From a checkpoint of a small transformer trained on Wikipedia.
Architecture: rotary positions, untied embeddings.
Training: 1605M tokens, 12246 steps.
MLP neurons of a small language model. Each row is named by its layer, matrix (gate and up: input weights) and neuron, and shows model dimensions 336-431. Each number is 50 + 12 x the weight over its row's rms, rounded and kept within 0 to 99. A neuron's up and down rows have the sign that makes its largest values positive.
After each neuron's rows, "fires on" lists the tokens most often at its 100 highest values on Wikipedia text that the model never trained on. A number after a token or word is its count.

L7.gate924:46 36 40 29 57 51 40 36 55 69 67 49 63 35 39 54 66 49 71 52 39 57 47 55 40 53 69 46 47 37 67 42 51 50 58 85 31 59 56 50 39 43 36 50 42 42 63 33 54 52 53 72 47 47 60 44 35 55 47 63 50 48 46 61 69 36 34 61 58 67 24 57 46 69 75 49 43 47 50 63 49 59 43 40 56 56 46 53 49 53 59 42 53 55 73 66
L7.up924:45 48 42 39 29 43 45 75 56 77 56 43 42 39 42 71 58 64 53 65 51 54 64 37 46 37 70 45 44 63 62 51 67 53 46 62 51 53 60 16 53 42 34 44 40 58 68 73 46 53 49 52 48 48 50 56 35 53 57 45 59 38 69 65 64 62 52 62 33 42 35 39 63 66 35 59 48 43 28 19 72 23 49 53 63 55 27 44 47 57 64 43 38 59 60 62
fires on: "e" 30, "o" 17, "os" 8, "ath" 6, " 41" 4, "and" 4

L5.gate1006:44 63 49 44 38 55 37 45 47 36 47 46 49 49 70 55 47 32 91 27 54 59 56 30 51 50 41 31 36 54 60 60 53 39 47 56 57 49 41 57 45 42 35 68 50 56 53 52 75 44 58 38 43 66 41 62 47 35 59 54 49 55 51 57 39 38 21 60 54 49 69 46 61 50 50 52 55 75 51 38 62 49 32 50 69 52 45 59 29 70 43 61 58 40 52 62
L5.up1006:62 63 36 67 50 49 58 43 49 45 70 62 52 54 36 72 55 56 59 62 44 42 60 35 60 61 68 51 44 39 32 33 33 37 63 45 27 65 24 53 31 59 39 34 39 61 63 44 59 50 54 50 51 56 44 61 43 66 69 66 65 40 18 70 28 49 39 55 73 41 58 47 51 57 64 64 16 38 58 58 49 55 35 69 63 43 68 59 51 35 47 54 34 62 41 56
fires on: "y" 16, " Labor" 14, "ment" 11, "am" 5, "ij" 5

L2.gate205:74 56 52 48 44 50 49 28 51 38 61 34 42 37 36 39 56 45 42 61 37 48 74 55 39 56 35 33 42 43 55 61 55 48 71 53 56 54 65 59 49 70 47 47 53 39 43 47 39 42 62 81 64 48 24 58 41 50 57 50 62 47 52 72 66 31 64 52 43 42 28 41 47 59 52 54 54 22 53 48 55 29 57 48 42 56 59 52 53 54 52 29 43 42 37 48
L2.up205:35 55 48 67 73 53 55 40 43 54 61 50 23 51 39 41 38 44 53 72 55 38 58 44 40 49 58 78 34 46 52 51 70 39 71 40 48 37 51 40 64 60 43 21 65 37 59 69 46 51 59 47 53 59 35 51 35 45 49 70 38 64 58 36 64 35 68 57 53 56 33 48 40 52 47 43 29 65 35 65 69 58 75 43 72 62 68 48 43 63 42 40 35 47 58 46
fires on: " same" 12, " water" 12, "===C" 11, " English" 9, "den" 8

L2.gate965:47 51 36 70 54 43 60 55 44 42 62 37 56 36 54 43 20 53 74 59 52 48 61 37 62 52 55 61 50 55 47 53 33 63 50 54 50 50 53 71 36 18 49 30 35 63 28 33 50 59 67 43 74 41 64 50 43 54 47 52 55 68 08 44 77 34 43 34 49 43 48 37 60 28 55 11 28 51 56 47 39 29 46 32 31 59 30 48 48 63 29 56 44 65 25 65
L2.up965:29 59 30 57 34 50 38 34 19 47 46 55 48 43 59 50 52 51 49 46 47 52 51 33 39 44 65 38 48 62 48 58 34 43 55 44 70 45 48 69 53 53 45 27 58 48 45 59 38 64 46 48 70 43 46 75 45 50 46 47 43 49 38 66 41 64 72 57 59 74 54 53 68 43 35 42 68 49 58 32 60 35 59 41 60 49 47 43 35 55 52 53 53 76 54 48
fires on: "kh" 18, "u" 16, " ground" 13, " reason" 11, "isc" 9

L5.gate146:58 49 51 58 48 33 52 60 29 38 37 53 58 78 58 59 28 52 32 44 38 37 41 45 50 83 45 58 83 67 18 48 71 58 51 68 47 73 47 50 67 61 63 39 49 46 45 44 52 50 44 48 35 45 49 66 59 52 37 52 59 57 36 79 65 48 38 43 47 48 50 34 46 51 41 50 61 52 49 65 70 67 43 48 23 42 39 38 56 56 53 49 53 59 52 56
L5.up146:55 32 50 53 64 44 34 47 56 71 40 35 58 40 36 45 65 52 50 74 29 54 68 59 33 73 49 44 61 46 56 61 39 48 51 40 45 36 50 61 41 64 69 65 64 52 59 41 49 45 59 56 41 41 63 31 43 43 31 44 56 45 56 50 31 75 66 51 70 40 46 52 37 38 43 40 36 41 68 41 44 36 43 37 46 52 50 55 54 31 49 47 65 48 47 56
fires on: "ar" 53, "ed" 16, "ul" 12

L7.gate1211:57 40 61 59 37 63 55 73 33 48 70 40 40 31 70 35 42 38 59 68 32 63 43 66 60 52 64 60 76 42 56 68 53 42 34 58 47 60 40 39 41 47 51 62 62 41 60 46 42 56 52 47 50 54 58 35 37 52 64 45 55 37 51 47 39 50 38 38 43 61 44 64 31 35 65 54 72 37 42 41 59 49 62 50 57 57 51 42 35 45 65 54 53 33 65 49
L7.up1211:41 50 60 63 60 53 42 46 55 49 53 50 63 45 33 69 32 65 52 66 59 35 66 61 45 62 57 28 40 37 50 38 53 46 58 49 58 73 64 47 37 72 40 71 67 63 25 52 51 52 86 44 25 51 58 63 65 38 32 42 64 63 62 55 42 47 44 60 64 47 54 42 38 64 71 43 51 55 56 63 59 53 62 37 56 51 68 58 64 55 50 37 58 47 59 47
fires on: "am" 16, "et" 11, "at" 9, "uel" 8, "ato" 8, "ole" 6

L7.gate368:49 75 50 52 31 37 45 50 50 57 53 44 54 50 34 45 64 26 44 52 63 58 35 32 71 49 69 43 38 52 41 58 54 53 52 60 50 61 19 49 52 62 14 42 30 61 43 52 34 74 60 34 52 46 39 46 59 53 54 57 53 40 67 49 70 28 40 44 64 75 21 27 79 60 42 52 36 50 65 49 42 36 61 62 54 48 38 40 49 53 45 58 30 24 36 45
L7.up368:43 57 38 36 59 43 44 49 44 48 46 60 35 43 73 37 56 48 81 67 45 50 67 47 53 52 39 48 65 57 62 58 52 38 70 51 64 41 51 62 49 51 41 31 44 51 31 31 56 37 43 54 59 66 48 53 64 34 34 51 47 45 65 44 53 45 50 73 43 55 42 58 68 47 54 80 55 52 50 40 31 39 45 52 37 49 22 46 64 46 51 43 33 51 35 62
fires on: "y" 17, " My" 12, " my" 7, "et" 7, "my" 6, "ins" 5

L7.gate837:45 28 32 68 63 40 54 55 56 53 39 50 53 62 48 53 22 23 48 71 41 44 27 50 67 39 47 47 38 49 44 54 39 44 28 57 47 42 43 58 40 36 68 66 35 60 36 24 52 59 56 70 27 43 49 37 47 59 37 45 67 68 35 57 47 40 39 46 54 37 61 58 67 50 42 48 81 33 30 62 57 44 38 33 47 40 33 42 58 46 31 59 48 50 55 44
L7.up837:57 66 33 44 38 30 54 52 39 30 42 45 29 48 52 51 61 43 37 53 60 63 27 57 46 50 57 48 49 67 43 54 51 58 69 48 58 53 38 51 52 37 60 44 46 65 25 50 52 44 68 53 43 83 56 65 38 53 49 55 57 52 36 62 51 60 43 44 64 61 51 33 53 40 70 45 46 39 35 48 52 49 65 39 31 66 52 55 43 34 21 45 44 52 47 50
fires on: "os" 30, "ele" 8, "ara" 7, "ing" 5

L5.gate1078:72 54 42 49 50 36 34 46 59 39 64 34 39 39 62 59 60 57 62 51 49 36 55 34 25 58 33 56 75 78 36 56 69 55 69 56 47 64 43 68 61 48 32 66 77 21 40 47 50 55 59 54 30 30 36 53 36 55 42 53 45 41 47 25 42 61 61 65 32 46 48 43 51 36 32 34 42 41 62 84 65 34 68 71 40 42 59 41 54 59 56 45 57 32 28 58
L5.up1078:44 36 69 48 75 58 47 57 73 39 62 38 51 48 48 50 53 59 42 41 52 60 62 39 44 38 56 41 76 30 46 31 62 51 62 61 57 40 59 48 36 27 70 55 50 47 35 43 34 32 44 46 49 47 69 20 49 34 40 31 63 46 58 31 56 61 68 40 49 67 61 58 59 43 55 36 54 67 74 50 43 45 55 28 57 43 68 48 37 46 58 46 59 53 52 47
fires on: "ar" 18, "y" 12, "ay" 10, "o" 7, "he" 6, "am" 4

L5.gate738:78 51 60 51 38 32 48 44 50 56 44 46 38 38 39 39 46 40 63 55 48 55 53 63 41 63 75 49 44 69 58 58 41 51 44 42 48 34 70 53 43 60 56 64 44 25 23 36 64 73 61 46 58 47 53 75 39 44 74 55 59 62 83 33 46 41 39 50 44 52 43 71 51 42 58 54 33 49 51 54 33 63 72 44 37 57 35 65 41 50 28 56 54 65 47 39
L5.up738:62 39 52 48 35 49 54 31 43 57 46 55 40 34 62 57 50 22 41 43 72 45 44 73 42 81 49 54 31 65 56 62 38 39 39 54 54 46 60 62 48 39 59 62 64 40 53 39 53 53 51 53 46 51 44 64 51 52 59 73 39 75 50 15 59 56 51 51 55 63 47 81 51 36 34 72 30 64 31 36 45 59 65 50 48 78 61 35 55 47 22 59 40 53 48 49
fires on: " 76" 10, " 58" 10, " ball" 9, " Rod" 9, " Rang" 7, " Drag" 6

L2.gate833:43 47 31 46 61 53 58 47 65 58 36 38 56 39 12 46 55 32 55 54 32 49 52 40 52 62 53 42 34 57 67 65 37 55 41 60 54 55 64 67 46 70 40 38 51 49 62 22 39 69 48 49 63 72 60 54 38 55 55 37 48 63 47 49 63 55 40 55 48 60 54 62 14 64 28 47 56 52 44 43 52 54 52 59 54 34 74 40 41 39 24 44 40 51 44 47
L2.up833:32 72 43 50 52 64 61 68 53 59 40 50 65 65 40 53 60 33 72 49 36 59 60 64 31 50 54 39 28 63 43 41 53 37 59 58 51 69 59 65 59 56 49 48 40 49 56 47 66 76 53 43 48 77 67 64 34 55 68 54 80 40 41 36 47 33 59 44 44 54 36 69 31 64 32 44 47 40 49 36 55 39 72 53 48 48 57 33 31 38 34 45 46 51 48 65
fires on: "ol" 78, " var" 11, " gained" 4, "hol" 4

L16.gate1169:61 42 56 59 60 40 54 46 41 68 46 51 37 54 61 53 33 57 47 67 60 57 53 69 49 52 55 73 73 50 62 31 69 55 56 53 35 61 48 64 49 59 63 51 59 40 69 53 51 59 48 63 43 27 48 41 38 42 18 41 58 64 47 49 39 42 56 60 58 40 47 36 34 50 26 50 60 72 49 59 16 52 53 61 25 44 21 41 75 66 60 52 68 57 36 46
L16.up1169:62 47 37 77 16 56 75 49 56 39 46 52 35 48 61 61 39 38 64 47 57 58 48 33 37 49 41 54 57 48 66 27 70 56 46 41 32 53 47 56 60 50 52 56 51 31 41 51 59 61 43 50 52 38 24 48 58 39 73 47 49 54 54 49 46 49 49 62 56 44 52 44 39 60 65 70 38 59 49 36 44 43 38 34 55 23 63 67 60 50 70 38 67 51 39 68
fires on: " used" 12, " served" 11, " held" 8, " competed" 7, "ae" 6, "id" 6

L2.gate1095:71 73 59 50 58 47 63 59 52 62 43 39 50 73 57 62 66 11 37 58 41 60 56 49 60 64 52 48 66 60 63 43 47 58 41 50 59 61 53 59 51 62 54 54 71 56 58 57 55 42 32 54 36 56 35 58 39 52 52 48 49 59 25 65 39 57 30 50 56 44 40 47 72 42 55 41 62 65 44 41 46 54 42 29 57 54 70 48 77 48 57 53 54 32 29 38
L2.up1095:91 78 51 40 41 53 62 55 61 46 38 56 54 61 54 67 41 20 29 35 36 62 63 62 61 54 50 40 60 75 37 21 45 64 54 48 58 51 54 49 45 68 65 52 55 49 47 54 67 65 50 54 42 42 59 29 51 63 52 55 66 49 35 68 45 35 45 57 61 14 34 39 55 56 43 57 45 51 41 43 38 68 48 42 52 72 73 41 56 40 66 51 38 36 53 48
fires on: " over" 20, "ll" 10, "if" 10, " Rena" 9, " Ray" 9, " begins" 7

L5.gate1333:35 32 84 56 28 54 58 38 59 54 44 51 52 54 57 53 70 46 60 40 51 66 40 50 79 48 56 58 57 34 48 62 35 48 43 37 46 68 44 41 63 32 38 61 55 41 53 36 43 44 47 44 50 58 47 47 51 47 67 38 39 46 65 43 42 71 41 59 50 44 42 28 39 65 63 42 30 52 41 68 34 35 60 49 51 51 54 48 51 74 65 46 28 42 58 49
L5.up1333:55 45 63 40 25 69 61 59 63 31 42 53 40 74 49 61 49 45 58 26 44 51 53 37 55 74 35 40 51 55 63 55 39 42 31 36 81 42 30 37 61 31 41 41 55 56 51 70 70 37 39 30 50 49 47 46 46 85 60 68 55 32 59 42 55 40 29 67 50 47 49 78 51 57 70 51 43 68 39 47 38 46 59 47 55 41 57 60 81 58 48 42 53 32 62 62
fires on: " Har" 23, "for" 9, "w" 6, "il" 6, "it" 6

L7.gate305:45 61 26 43 46 35 45 52 62 35 61 37 51 58 58 53 51 36 51 51 41 38 68 73 68 76 46 42 67 33 44 70 54 59 35 60 69 47 38 44 40 58 44 66 58 39 43 29 59 44 55 53 28 46 20 46 66 72 47 75 49 66 44 44 53 35 42 54 32 54 46 48 43 61 54 49 51 47 51 56 54 37 63 69 52 45 34 49 83 43 55 70 48 32 58 57
L7.up305:38 41 33 22 58 26 53 35 46 46 68 42 32 36 52 50 35 46 58 62 54 54 37 50 34 47 16 61 45 50 55 57 43 41 55 51 58 59 48 44 49 21 20 29 56 59 56 54 42 41 46 54 48 55 30 29 45 69 41 71 59 62 19 44 42 63 57 68 36 35 39 43 48 73 58 58 28 35 47 17 46 71 60 57 55 56 48 29 35 45 47 53 46 40 51 46
fires on: "it" 23, "il" 20, "av" 11, "orph" 7, "uit" 4

L2.gate209:39 44 52 35 34 38 45 56 58 51 54 42 31 38 63 55 63 51 28 63 61 45 43 65 55 44 25 49 64 48 59 63 40 63 51 56 63 47 54 50 91 46 51 28 40 56 62 40 51 39 64 58 57 35 53 57 76 50 63 50 41 25 65 63 46 43 59 52 45 32 36 55 46 53 48 46 38 59 64 62 41 23 53 54 69 44 58 60 64 46 68 52 49 70 42 55
L2.up209:44 56 64 24 19 44 46 61 40 55 62 39 51 38 56 48 42 66 42 56 42 59 57 43 69 62 46 41 57 46 45 68 45 68 48 51 67 54 90 66 53 81 53 61 53 60 59 50 47 41 43 71 54 53 55 41 49 54 51 73 36 23 36 70 48 66 57 63 45 60 55 68 46 63 48 66 66 78 56 53 38 54 47 26 37 56 33 57 76 34 39 30 58 23 31 34
fires on: "ive" 29, " post" 19, "ular" 12, "-f" 12, " regular" 11, "==P" 6

L7.gate17:38 43 69 65 42 76 42 51 58 35 22 42 45 32 53 61 70 48 53 24 57 43 29 74 67 56 58 73 65 63 65 43 58 61 53 32 48 59 44 39 42 31 47 43 52 32 68 65 44 37 50 63 27 65 79 44 48 53 69 46 63 57 45 47 60 55 60 67 47 38 70 33 52 54 26 50 49 55 41 66 58 44 53 53 57 66 59 32 53 54 63 60 37 32 47 28
L7.up17:68 44 60 38 49 42 49 71 37 40 50 40 35 54 42 49 47 57 58 57 47 54 32 37 52 49 35 53 64 22 37 41 46 63 59 26 48 56 56 38 56 54 44 51 41 44 61 57 48 51 55 45 40 53 64 59 44 44 42 62 40 64 70 33 50 55 53 54 46 61 49 54 73 28 23 53 78 55 54 68 54 63 79 71 46 42 75 48 66 54 44 52 46 52 59 49
fires on: "en" 18, "o" 17, "e" 15, "al" 7, "no" 4

L14.gate1108:66 50 42 57 42 27 40 30 37 68 25 39 56 60 35 58 73 60 47 51 50 49 48 42 56 45 35 42 56 32 42 51 65 33 65 46 30 31 54 61 42 55 39 57 52 57 56 51 37 54 44 43 56 56 41 57 48 45 42 38 39 48 69 71 71 46 46 57 54 45 46 68 55 60 62 62 25 41 30 72 56 65 46 46 46 43 53 58 55 61 44 68 47 48 64 45
L14.up1108:42 53 63 52 40 61 57 42 52 54 70 49 39 38 40 53 51 38 34 55 45 64 41 40 55 36 17 25 20 42 64 47 46 53 60 53 62 32 60 50 38 49 66 44 70 66 65 50 40 51 61 60 60 55 57 39 39 50 53 25 42 62 59 81 36 35 65 54 67 56 64 49 45 40 53 30 71 49 47 56 46 47 53 36 49 36 70 40 63 46 55 35 53 54 70 48
fires on: " during" 26, " During" 12, "er" 7, " spent" 5, " place" 5, "r" 5

L7.gate753:45 62 65 57 54 40 55 57 48 48 29 45 39 54 37 52 50 59 43 40 42 65 50 44 47 61 49 40 47 43 72 57 40 62 39 36 30 66 50 60 25 55 72 56 60 56 44 55 57 45 53 63 42 40 50 71 64 76 59 63 73 68 29 39 54 59 46 31 51 29 49 35 28 30 46 37 73 51 68 42 56 44 55 32 38 32 54 57 37 34 25 42 52 36 64 38
L7.up753:53 52 65 56 47 62 42 39 42 57 52 31 47 72 57 60 72 62 72 67 39 58 52 42 43 60 45 72 56 67 54 36 50 46 45 60 29 39 33 50 53 34 76 41 40 54 50 51 44 38 55 36 55 59 45 53 53 49 09 41 62 44 63 59 53 63 46 45 45 54 47 68 15 50 46 35 46 67 56 67 36 43 57 44 55 56 29 67 37 52 46 57 43 43 66 41
fires on: "as" 28, "on" 13, "am" 9, "ited" 6, "alls" 6

L16.gate615:33 38 51 43 71 82 59 70 80 40 56 31 62 49 57 69 50 37 34 57 39 38 62 52 56 47 33 64 41 52 43 66 45 59 45 38 57 75 54 49 60 43 62 67 38 34 51 55 67 46 66 43 46 61 64 53 58 50 37 64 42 35 44 55 45 63 53 37 63 49 31 31 67 54 69 56 64 84 49 53 42 52 42 40 47 68 34 61 41 43 59 52 60 67 48 37
L16.up615:55 46 62 42 60 50 60 45 37 64 48 45 59 70 55 59 46 49 64 57 60 48 33 69 44 38 62 39 62 42 40 43 70 37 63 68 72 70 53 61 43 65 51 36 41 37 54 45 49 54 53 66 44 68 47 56 26 68 39 48 52 53 61 47 50 34 56 46 46 68 61 51 47 50 66 47 73 30 47 41 40 50 55 32 52 47 49 83 50 48 63 49 47 45 59 78
fires on: " as" 32, "th" 20, "\n" 9, " the" 8, " |" 4

L14.gate261:62 58 24 45 63 47 45 61 37 40 62 35 51 55 48 50 34 66 50 41 34 58 43 59 59 70 52 58 25 47 60 41 47 40 48 62 53 49 33 69 35 68 50 56 63 37 45 47 47 51 34 37 62 72 47 37 64 52 40 65 36 46 36 50 53 51 51 62 48 52 43 57 42 58 67 49 61 36 72 38 53 41 55 47 45 62 49 45 56 53 55 70 50 39 37 61
L14.up261:49 62 57 30 46 73 72 44 59 23 48 44 46 51 53 52 54 53 56 38 39 43 44 56 58 46 35 29 56 50 50 65 29 36 42 49 52 36 29 41 55 48 50 31 37 45 50 53 49 40 68 56 61 66 66 44 46 68 68 58 41 66 32 51 55 42 41 43 62 36 55 47 42 59 61 49 31 32 31 33 63 36 58 62 46 55 34 53 68 55 53 50 54 36 56 39
fires on: "il" 22, "it" 12, "ag" 7, "iber" 5, "oth" 5

L7.gate454:41 45 36 47 66 26 46 28 51 62 59 46 58 30 37 61 41 55 46 65 49 42 69 71 59 61 57 40 39 54 45 53 67 44 41 72 42 66 62 62 64 37 44 50 36 43 44 31 41 20 53 50 82 65 40 48 50 54 70 68 31 60 68 46 34 35 47 66 50 66 55 43 50 34 51 63 79 60 38 58 72 36 41 56 52 53 44 34 51 37 63 57 69 34 57 59
L7.up454:49 29 55 40 40 48 66 41 56 73 48 45 56 38 79 44 43 50 53 64 49 61 56 65 60 50 53 58 65 36 38 62 37 48 49 56 53 44 41 79 49 35 34 61 64 37 61 47 39 43 48 42 45 63 21 49 52 27 34 49 39 31 58 61 32 27 34 47 57 56 54 27 32 41 65 48 62 47 45 33 55 41 49 76 35 59 33 51 57 42 61 37 45 46 43 61
fires on: "in" 25, "a" 18, "en" 5, "og" 5

L2.gate125:63 41 59 41 43 51 37 57 74 37 49 69 51 67 34 73 55 54 72 74 61 62 43 51 66 48 46 58 52 42 45 42 53 49 19 35 61 44 55 30 50 70 54 49 34 53 78 51 63 57 62 54 62 49 67 42 68 36 44 51 47 27 35 37 46 65 50 60 61 54 67 44 50 62 48 39 57 59 50 62 47 26 51 61 42 42 34 47 47 46 55 28 43 43 45 34
L2.up125:46 50 56 56 46 54 30 36 66 55 47 62 41 50 41 42 37 49 36 61 50 58 56 47 67 50 47 58 33 49 35 63 32 33 68 24 49 51 35 71 39 40 70 64 43 43 63 51 59 47 66 58 64 38 56 56 44 65 69 47 62 29 48 50 55 56 39 34 49 63 25 41 36 43 53 39 34 49 44 52 43 32 40 51 40 44 39 51 54 43 48 37 60 44 48 45
fires on: "re" 40, ")" 21, " Pe" 12, "ç" 9, "ila" 7

L16.gate1198:38 45 54 59 52 49 58 60 43 61 50 58 33 60 42 60 36 48 42 56 36 52 50 47 37 65 86 46 55 38 55 54 71 52 49 35 51 51 52 95 52 71 22 77 50 49 44 57 60 46 58 55 39 56 55 42 70 52 50 54 50 65 23 50 53 47 55 50 47 36 39 47 40 39 54 48 56 62 40 65 48 55 39 62 39 45 56 46 42 46 59 45 61 31 61 61
L16.up1198:58 51 53 46 52 49 46 37 61 71 45 40 55 76 50 47 40 40 61 46 47 67 53 50 45 46 48 70 34 67 46 63 34 65 44 44 37 47 47 33 53 55 53 63 49 51 50 60 17 46 50 59 49 44 50 76 51 60 47 53 54 47 68 52 52 47 61 43 47 53 64 51 44 59 51 43 52 50 57 50 53 40 55 42 48 33 66 52 36 36 66 57 54 59 61 64
fires on: " |" 35, " out" 4, " miss" 4, "ut" 4, "39" 4, " at" 4

L5.gate1261:42 34 53 59 54 54 39 37 81 76 43 48 44 34 44 42 70 42 62 59 20 43 66 74 48 40 51 54 47 55 41 39 49 45 54 56 49 56 62 62 50 26 53 54 47 63 57 54 31 40 48 58 73 43 41 56 60 48 41 69 40 55 49 69 39 49 42 68 39 66 50 45 69 37 43 59 73 47 47 78 25 39 37 42 78 43 45 53 43 63 35 46 44 52 49 45
L5.up1261:77 44 53 69 60 37 60 33 66 41 46 59 38 45 54 42 59 55 69 62 28 56 68 68 53 42 40 39 74 32 47 37 59 53 38 49 48 50 59 41 44 35 43 37 65 62 38 61 40 50 58 49 50 49 26 49 45 52 55 59 55 50 46 32 40 39 47 48 50 46 56 69 47 53 40 36 44 43 39 47 66 39 48 62 58 40 36 46 48 63 60 38 47 63 72 47
fires on: "$" 20, "in" 9, "a" 8, "p" 7, " no" 6

L2.gate682:47 48 57 54 58 38 61 63 59 59 53 42 43 44 59 42 41 43 51 45 68 50 36 54 32 68 55 43 58 50 50 19 59 49 46 49 49 56 45 64 38 45 32 46 45 44 53 40 58 64 24 35 74 60 55 66 48 31 31 38 61 26 65 40 49 47 47 65 60 67 44 58 60 42 38 40 46 46 55 51 61 45 42 60 43 51 44 40 65 29 39 57 49 48 50 50
L2.up682:53 55 50 42 68 67 79 45 42 46 52 32 37 58 19 35 56 37 38 57 64 63 53 55 63 42 52 56 56 50 31 40 47 57 49 49 22 50 62 48 48 33 36 40 44 20 53 49 66 55 36 50 51 64 36 71 47 58 50 63 51 49 48 49 67 45 72 58 67 53 51 48 26 47 45 57 45 63 61 52 40 53 33 38 30 52 48 65 31 52 50 63 47 48 41 47
fires on: " f" 42, "pl" 26, " pro" 17, " Ne" 12

L5.gate476:49 45 47 30 45 27 37 44 25 35 45 40 40 39 28 27 41 56 52 44 58 52 74 42 61 56 34 62 36 58 35 48 32 48 78 63 45 38 62 74 21 63 45 39 83 58 51 27 47 58 27 60 52 76 48 26 34 54 49 73 52 51 45 45 56 53 55 39 42 54 21 52 48 45 43 35 42 55 44 43 46 60 68 58 57 43 52 49 43 45 69 74 69 59 43 58
L5.up476:39 36 46 44 51 20 29 51 40 53 37 60 59 40 34 46 47 31 57 53 37 48 75 48 64 52 53 42 42 36 34 55 77 64 47 53 52 76 36 66 33 37 60 58 38 65 46 50 57 65 47 75 41 51 64 47 42 51 37 77 41 69 38 39 62 45 45 59 48 72 49 47 52 46 57 31 40 50 42 69 38 39 46 32 58 55 55 64 44 56 46 50 46 50 33 63
fires on: "ime" 11, "SA" 10, "AF" 9, "-4" 8, " Television" 7, "BS" 7

L14.gate1058:25 63 50 37 50 44 37 47 67 50 49 50 40 37 49 49 44 63 63 34 44 54 75 53 45 43 52 27 59 52 76 50 78 44 50 54 46 62 47 54 60 47 41 50 29 51 67 38 44 77 42 49 48 57 37 50 37 50 52 43 41 50 35 27 51 55 67 58 47 67 37 60 62 40 45 50 40 66 41 63 51 52 51 37 52 50 47 26 32 48 32 42 48 58 61 64
L14.up1058:27 51 62 57 58 37 54 32 37 47 47 51 29 40 63 64 38 32 63 60 74 40 30 47 50 40 41 51 45 39 46 57 53 63 46 35 56 59 68 34 53 49 42 50 51 31 64 51 46 56 46 55 45 40 52 57 40 46 33 64 51 38 39 76 49 58 37 59 60 51 43 76 67 47 45 49 54 39 42 32 63 64 52 59 44 23 26 27 54 79 65 51 54 46 50 30
fires on: " de" 13, "is" 10, "ath" 8, "os" 7, "art" 6, "\n " 6

L14.gate869:64 78 36 32 44 62 35 33 55 51 59 53 26 60 54 56 75 35 61 36 34 62 50 38 50 58 65 45 43 51 43 36 36 55 49 42 46 48 36 43 47 54 47 37 19 43 52 41 54 68 47 42 52 70 56 66 48 52 56 57 62 70 61 47 39 49 59 60 46 43 30 73 80 70 62 44 53 80 61 41 57 43 50 62 54 46 52 56 30 30 67 58 48 42 50 75
L14.up869:34 44 50 43 58 65 47 33 57 53 55 56 28 59 56 53 35 62 64 38 54 34 48 37 69 36 51 32 53 40 60 41 37 52 39 58 60 34 64 63 54 66 29 34 35 56 59 47 57 49 46 48 58 66 46 38 47 76 56 34 56 57 48 60 57 75 72 58 68 54 43 50 57 40 61 65 54 57 38 74 39 54 37 51 50 45 35 76 43 49 57 68 32 60 59 16
fires on: "y" 33, "j" 13, "k" 5

L7.gate423:27 53 29 58 47 74 42 48 48 40 66 66 53 57 57 61 58 49 60 67 51 42 59 34 59 55 43 58 71 60 37 47 36 60 60 20 49 42 65 25 47 54 41 50 44 59 26 51 55 57 54 52 40 52 47 55 45 72 36 54 30 46 50 46 45 38 44 57 42 58 27 61 42 48 57 32 43 44 42 47 65 59 45 45 59 62 44 44 31 60 41 46 50 46 52 41
L7.up423:48 63 54 56 39 61 27 48 60 43 46 55 45 44 44 32 57 52 43 77 66 50 59 25 44 39 43 55 68 49 57 51 49 73 52 38 40 42 67 40 27 80 40 37 44 41 17 58 59 50 53 55 42 34 39 49 45 64 64 72 45 49 68 34 67 52 45 50 54 71 34 56 23 46 41 40 57 26 45 31 67 62 48 62 63 53 42 32 53 28 66 62 62 56 43 16
fires on: " Ex" 22, "ia" 10, "ax" 6, "ix" 5, "00" 5, "rop" 4

L2.gate323:61 61 67 28 26 32 32 54 56 60 38 54 58 53 46 51 53 45 59 48 51 65 53 54 84 48 26 57 50 34 31 48 40 38 43 68 61 37 26 54 61 48 60 44 45 38 34 41 65 35 48 61 60 65 37 55 51 50 46 51 62 19 42 54 64 55 65 43 61 45 63 47 32 51 41 62 49 53 61 47 37 61 42 46 46 18 33 46 30 45 50 66 57 46 29 59
L2.up323:53 57 60 22 40 52 21 32 50 51 56 42 54 47 52 39 50 28 59 54 39 49 48 48 49 39 51 62 64 45 61 39 41 43 24 49 61 73 48 67 49 49 59 65 54 50 41 74 65 47 59 58 59 56 32 49 47 30 38 39 44 40 43 70 68 38 54 47 56 44 50 62 45 60 56 58 67 55 67 57 60 31 36 67 46 59 41 36 36 48 59 64 54 61 38 64
fires on: "ory" 22, "qu" 22, "ED" 14, " initially" 9, "chn" 8, "AR" 8

L2.gate156:33 41 81 59 45 44 55 73 53 60 54 43 59 45 46 50 48 40 50 59 23 85 67 23 36 67 45 68 58 29 51 49 49 51 60 69 29 25 59 48 68 65 56 42 50 60 48 60 51 68 45 38 47 63 44 42 49 44 50 37 49 57 37 50 59 73 73 65 42 56 30 58 46 52 55 51 44 59 26 45 35 56 45 49 50 51 39 31 42 54 39 39 26 74 60 34
L2.up156:39 20 59 52 61 68 78 74 44 56 41 42 22 49 58 42 49 46 68 52 62 73 53 46 43 48 50 46 70 49 56 62 63 36 53 42 34 30 26 77 67 59 52 75 60 45 39 42 45 52 41 20 76 77 51 38 58 48 54 47 39 37 39 58 43 52 74 46 35 58 42 60 60 69 71 35 57 53 43 52 52 66 52 45 53 61 63 36 58 50 77 58 58 49 48 64
fires on: "l" 84, "atic" 8